{"head_dim": 64, "hidden_act": "tanh_gelu", "norm_eps": 1e-06, "positions": "learned", "qk_norm": false, "attn_scale": 0.125, "init_std_down": 0.00615, "beta2": 0.95, "lr_head": 0.00513, "train_tokens": 900600000, "dataset": "wikipedia_en"}
MLP neurons of a small language model. Each row is named by its layer, matrix (down: output weights) and neuron, and shows model dimensions 528-655. Each number is 128 + 24 x the weight over its row's rms, rounded and kept within 0 to 255. Numbers have three digits each.
After each neuron's rows, "fires before" lists the tokens most often just after its 100 highest values on Wikipedia text that the model never trained on.

L6.down8:126111134112157121090119136091145096069103147153121133136148136073114087149151108156097138121101113108110104145143115130111134113150113111129140099119157052078124109129113141096141146108133133099135140119156137088159114126128126084166117103117119136131130121146138115125127106112139130131103087149121173148098085104130139157111143079121091124104127121111128158103134106144145134117110
fires before: "|", "°", " on", " in", "ing"

L6.down650:117102099086136107128142123135126118151155128180138117137097145112156150108142107118105108121113132148150158123131125127092102158165094109147145181158139125146174091166158085184134117158155146089168069108143107112134116169127131148102124118091171137129113111142135126115127137118133141159102159128137133129095108160116116115112127083135115143119124149117143135150117114124119142100107
fires before: "0", "3", "2", "5", "1", " 2"

L6.down2341:136109153164105102173102109089146126125147083108152112129118120162127132135164120111161091099135117149085109113122127164143132116140138144132133157107116129117112149164158126123147159155074130100114157155091143156092131097132157141129131176133107150098168127106155125123137131120161119130137127136122126133139116149101142139134167137163088117143113116105160135129134173131145160153159
fires before: "-"

L6.down880:139146150134117085115132131137110156155109159120147109133133142104148127149144117118154123128098188154104133118098097139128116128145151106099107149100102159142131105133139153192127131105147104102129111106145174128140143128132129181163113118157117109145117146148166106088140121140130129115098169112101144112123142136133153114133116071150139083128100144113124143135075116128115129145108
fires before: "-"

L6.down2551:116210123094100125140149098124105107110094106129135165139127119086120125133134139151100155124169136134123145130102138164112142107128084082155132111149116126131148142125118125114101093110122112129123104118169118125157109142158130145086120093161159106111118142142135134133128125141142110135102129117158104117112118129110127130156117102143162140122126147126096137133140143121078125067120
fires before: " |"

L6.down564:145127105108132124107118137134090125125145119145068115156154161143104157098168175130107102144108137126111152117126090140144099122102126158105146117122118138124126124137117124120152141135121138122164075133080110099141114116114138129130141121109131111161112157114064161136068151139163096099136117128070137134115136176174110092181166131096145099081145169102171140143150089141088131176119
fires before: "-"

L6.down985:121129113141177113106147118127164145118163150152128112132135125119114118138115103141131121108163139138118086121103120173130136098108145114076139111150129157148104126127130155173106161102110161139108136154144177136124129126125109168104114143192090123109135105138137144166148143126100077085127130144149126113110134090138122112116144110159115122143109112114118133113154130114182122089110
fires before: "\n", "\n\n", "-", "."

L6.down2257:116143140120136152122140136106138135125106106115141103167129092142107112119142093118151134123123143149155085087117148155139150111152151121111110124115153094130098138139151178141163099121112141134104145128105127127113156146169136118140113121119101150152124112143089138164107077141155174096102128131127087157169141093148116134127136117112149100051098120159162098090107120078156108153125
fires before: "=", " ="

L6.down2814:120113097049151154142135148116077114119121123104112156139110136142143117106140114152121152168148142079136129066087082136136116186128100116091103143125156108145116148121175145103159121099110130176151130139141171132147137108147139124140106144137091110146131113088120116145147117129093153171119165099077122153123134169146107111153158100123108109089138151128129143145102126152129125137103
fires before: "-"

L6.down2081:105108165151170098127122141138120132143160075163124129142158152137139127181103108114131130127160144144123109133118082107115117122115140111082082141117129142123152131128115119134079120146150156151078180171175126101131147114142172169106136151128175154123170092147117099163144096112148150121119129117124158126120141161146125164114127128121140106135135108086099110140079116095139117116141
fires before: "-"

L6.down1638:102093146141159145130143055114157180106087144128152116136153147152122098179120118132092137155124160091116151165119137132134129126134111129111140105122079109130115145102165095124139139131134125117108093079177175138135118064121121140133108080139125115181141068145157115129145110138137124072134120147057126139132100161123104161106137119111110112095120111163129122149091168108092108145152
fires before: "=", "\n\n", ",", ":", "00"

L6.down787:118115140095112099152171168097157111158125133143121093132136113104121142116162114118154094113099128095128140116151164154099183131075114142112132085162155120075141167165133176155106176106157109117130144130150160144119132135121112135134137108105114118116137117158144098077098133136113116096127143133119105127130126155149154130145138131154127140133158113085109132081143152147116159133124
fires before: " life", "=", " as", " and", " in", " for"

L6.down1937:123110148177125137117147155161131110135124142122124130100122138116124110111121163133099106155130156102149159111159126128129089125111134148130102122155136101114118115146114171146148105103148096145098114136138122156103137121106110146117116118163125115123117118152077110146128183152144129100140112112115099152134154078127169158133122111103110099097123144134107127193101156157129123116146
fires before: "  ", " —", " check", " Yes"

L6.down320:132175080145150141170138097173142153110081179164113102157108131139163123124133141126149150174118123158111131157156132132119141132103120095105157137124184116137182113089114101089105160119143149173124144117111114103144138130094155144114133138112127119115108109106151178155108157102151099118160153083111115142155063092090142100120105102155114159118105150146127166168165153172107159131144
fires before: "|"

L6.down135:126124149113109170102146118152129117084164152147113100169135147109140116134137126156176113116127146128150109096109130145114086130157117122162183074133134150126117118106171142112183121077131126136116122090176130130151162151123196117124116134120126128109108107115074109123117174112113091116137120101107114133108138146116148082107149147163111084115124126128143160117141141122101131152132
fires before: "=", " the", "|", " |"

L6.down1381:119132110114136114099100134105146093124112110157132074158093102164150186120104186124112129173140130132108114101171133109147137081178156134081071108127119105125138162119132184163127110101157127082124146152132104140150108135133140160158093132152099131145157149137131147143142139120128110097113125109135148148119080094127139155127108093105137146131125167168142114096131129081131095102154
fires before: ")", "–"

L6.down1834:107098109129124076127124127132151112124137122143129111152169095140158122135125129149150100134124166124075124171152120111145127099147147095073124100153115141113118108110092111157145166130154177139138149148126113118130131146137116157124123138138117123084102137133126116129105116096096148135110098088138175130088103103109086127113118135071107131124136146102094099115144124090132109097097
fires before: "\n", "=", ".", "\n\n"

L6.down1789:180152104132158080127131118145108109146133143153133118156128163125123145136128100147129117100111084128128131130156121091136091138085126103104091100107095160126141133146161109144126138120103118065136122082125107138136150140138146149106143103155141153140171133122109129123162128139152131173075156186123119148137076119150105101104129106120104109133121171078164110134125128109137131160109
fires before: ".", " |", "–", " /", "+", " ("

L6.down434:122109138124140064080143164129153146111131134146174172157139108118093150163131150140108140132163104055142125180143144120114140142135132083126125136123097089144145136127154113123156098112135177114103119146159155182109115132124156112153118131130102155126110111114137120153137161125109119131146119117069070138155106110167174096157102110137117107116123122133150110141142145119159110110153
fires before: "-", " 1"

L6.down2078:085074103133155124124151116104105101114118132164177122125117136154151061123173138102102096158152118173138127133191111124171093131106154143115101165139091084143105114145088124140152114092091190127086114124134163138135097152103105111132120143135148119148155146136099104152116125100174133080110115118102150107092135127152113139135106179041168124126103144139097146088089095149121125112127
fires before: "-", " to", "  "

L6.down423:147137122122113147134163111127169107159100101106119164133111131148068109120130120153146144100123122168112091113133116137131166159165089175116121139107181113136130099130123174154110111109144112152146076128139159143122131154165141134160098150121121148145123135031162106143095123145106120151120136166110136141115138129157156110122155130150142110123119139136110162115117118133136110157138
fires before: "-", " |"

L6.down1717:094126146125142115189118139129091182103169131080125167127069131128125118131149191145150156158179136122147116132149160113144165086142161133113095134126152144133156153156142148128126148128147091122128128142170153124108115120170107141095141102088135142101180109116127161139128092153104184127118078117141145130126135111116147187088142135145117127169165128146157123161151095103129125130122
fires before: "="

L6.down119:156118133113195105142107180113159116133162124162119158119138138105162126153115112134134107133181118123146153106166114126118152109146136100105103089116132101143146179147161119152145131122170130120071138150141160125169121083151138144132116115108124102164118127154101095161131138120131144097154141125101146152125100122150138103132129107129117116080121110113095116166102120114160122160099
fires before: "-", "|", "="

L6.down1416:154158133078152158141155152117149143127116098115157105133131163166108103127136087122155110113151171136132169121102122140141086097133134125119113168126145097142108154107113147117152155097139138146140136153125137080138128136127142121122135085138184086185071130099161146171098122150116113105116100149091126135132171133124125113183148156146093140140164150133131144125140150157132100148131
fires before: "-", "|"

L6.down1726:141103153107118112152136114059160118122114139101130126105107152125164163165065162114149091146112163118120109104168163106131125161130085119101165161125122111118071100124119156172150148144156100143131142104110120118139130119151113168197137125114132153173166074146150148107154124132165119101107132092078163139138097145125142149093135141140114121104129100122135108142153142167133136124141
fires before: "-", "|"

L6.down1956:152149137128091104139118112118126116156133107137091171146191130114146126142151076097151124147141104160114095119136097141151110164100129124164098165131131123139135098104109097148098137094128126094122164110135117135115145095119087096091146105092125140145169169149164172154119127105124107175128116131130144132124086149106105159162143107135147103125162097139097121123141110128170132111118
fires before: "\n", "|", " |"

L6.down535:062180082123123089157142113120177092156150115095106133117125128124161118160136161128130161110139126098134106120115086138115172150135091104159156163127150156130126158134167114141125136176113170110190151125131137157105140099112114094105091155126152141159141093109167127144139125121130133115111137140123113119137141092075142142106155171091140136121128147136089118124130112106157104128113
fires before: "0", "3", "9", "7", "8", "2"

L6.down679:109107108137142141106108124118115130097084164149110107150131120127150136085152114171133110170118136123104108082123146144106097132104116141087157164088097126136131152154100098135132185111176136120133122150122161110156128098137142104132126093109126136164133124138107118098135115124132115140152120116137123146116138128121108103154170135157154097111105136121130120146127114141114134148138
fires before: "=", "/", "|"

L6.down1753:150137145112125131167129101116134144118131138170084094121168136124134093160086152082167105169189144111140152153128144067104167078154097086088111131138106101075130150137172102120134085154116153094146136130120123103122094103091143137127097126155088154146110133109125107143124095101101134079164124144128130131116143108103134130117111152107153117119164141115117138148152149165140142106113
fires before: "=", "|", " 1", " as", " 2"

L6.down2629:118132114106121153149120147134126093146152131113096140136112125125136102132105126158164115131141131126099123137124158189147128142114081127119149141103135060172129120157137084133119163100125091161120115107131149111152128136148144131117132159188148064147104153134075145144095100099169126137123124151082124135153159114133096147127145116140087084122136134118151139096074113148142127153135
fires before: " |", " (", " \"", " M", "%"

L6.down2749:137158137176129137150144123139095091155121147115153102110138121125064139169120130160108148143134160133134144169146139121170076165147082152083137137140122119146097111103141122085168109106139141128141154144119114119153106067128141120131106136123171059126155117143119146123100115138149086152135136130134139132156132144166109124136109151148093097159137146104147148189090120153145136164127
fires before: "|"

L6.down41:159161167153141170115132089138137118070151136104142147110100099139101117139065112177130150125112109119124109182134130161118119104135122113141116141150169133128121143090107134175119085172138143143099155115152100124110141136161111144152108142100105150087099138148117110135130134124098117095174109168105128127113117120081137113100118093142119115111086160159142127139112108147100134155107
fires before: "="

L6.down2174:134109137140175097126133183129170158128146090075130119116113111145120174081130117133112135116157108132144120111103147108123105109114148092121114146101126181107139134148126135097118130084113141066153098126147145175114098133146128159138148119117176136128128153074149111156133107084123119094148139128135102147119145160162117129106109065135165142180130118103098116110089145128125082065096
fires before: "–", ")", "-"

L6.down2484:140128134096139151149151164139116132118128150119137086093129083093121113173131153068113114131137147139108110092126131133080099104121124128121108078146113136129110151124115153132093108106149092121114145123153137087150129101118101140118130130107104124146098092111155127142130164104145117160104132149165126147106131102132183141097150159138139107150100128123113150081125196152139168105129
fires before: " |"

L6.down326:106105096106166141126117168138115146115127144114137085128090128146142100093124130095137135162173147132148111083121107126121146115112073145115126147159168108144152169126105135146149138165141131209131164140154148145137161139110131159159120114099167119112081125103128111083122158120123152097080141098135125136094114172122148126172149142154143130151098148083135128129117132081126120134118
fires before: "-", " the", " is", " a", " an"

L6.down1677:145101102104101122128095138099182085101125132117130094108085156092101116139124093106143146112154156092125134122118128114108099118109127086132154170178130102111129100140072154187108155128130083166127111128132151097150098127108127107114136152124142133109130101123134143087137142146163105128122105127088126132111148167120184099106145129117124137173099116160152121099117142141102128151121
fires before: "-"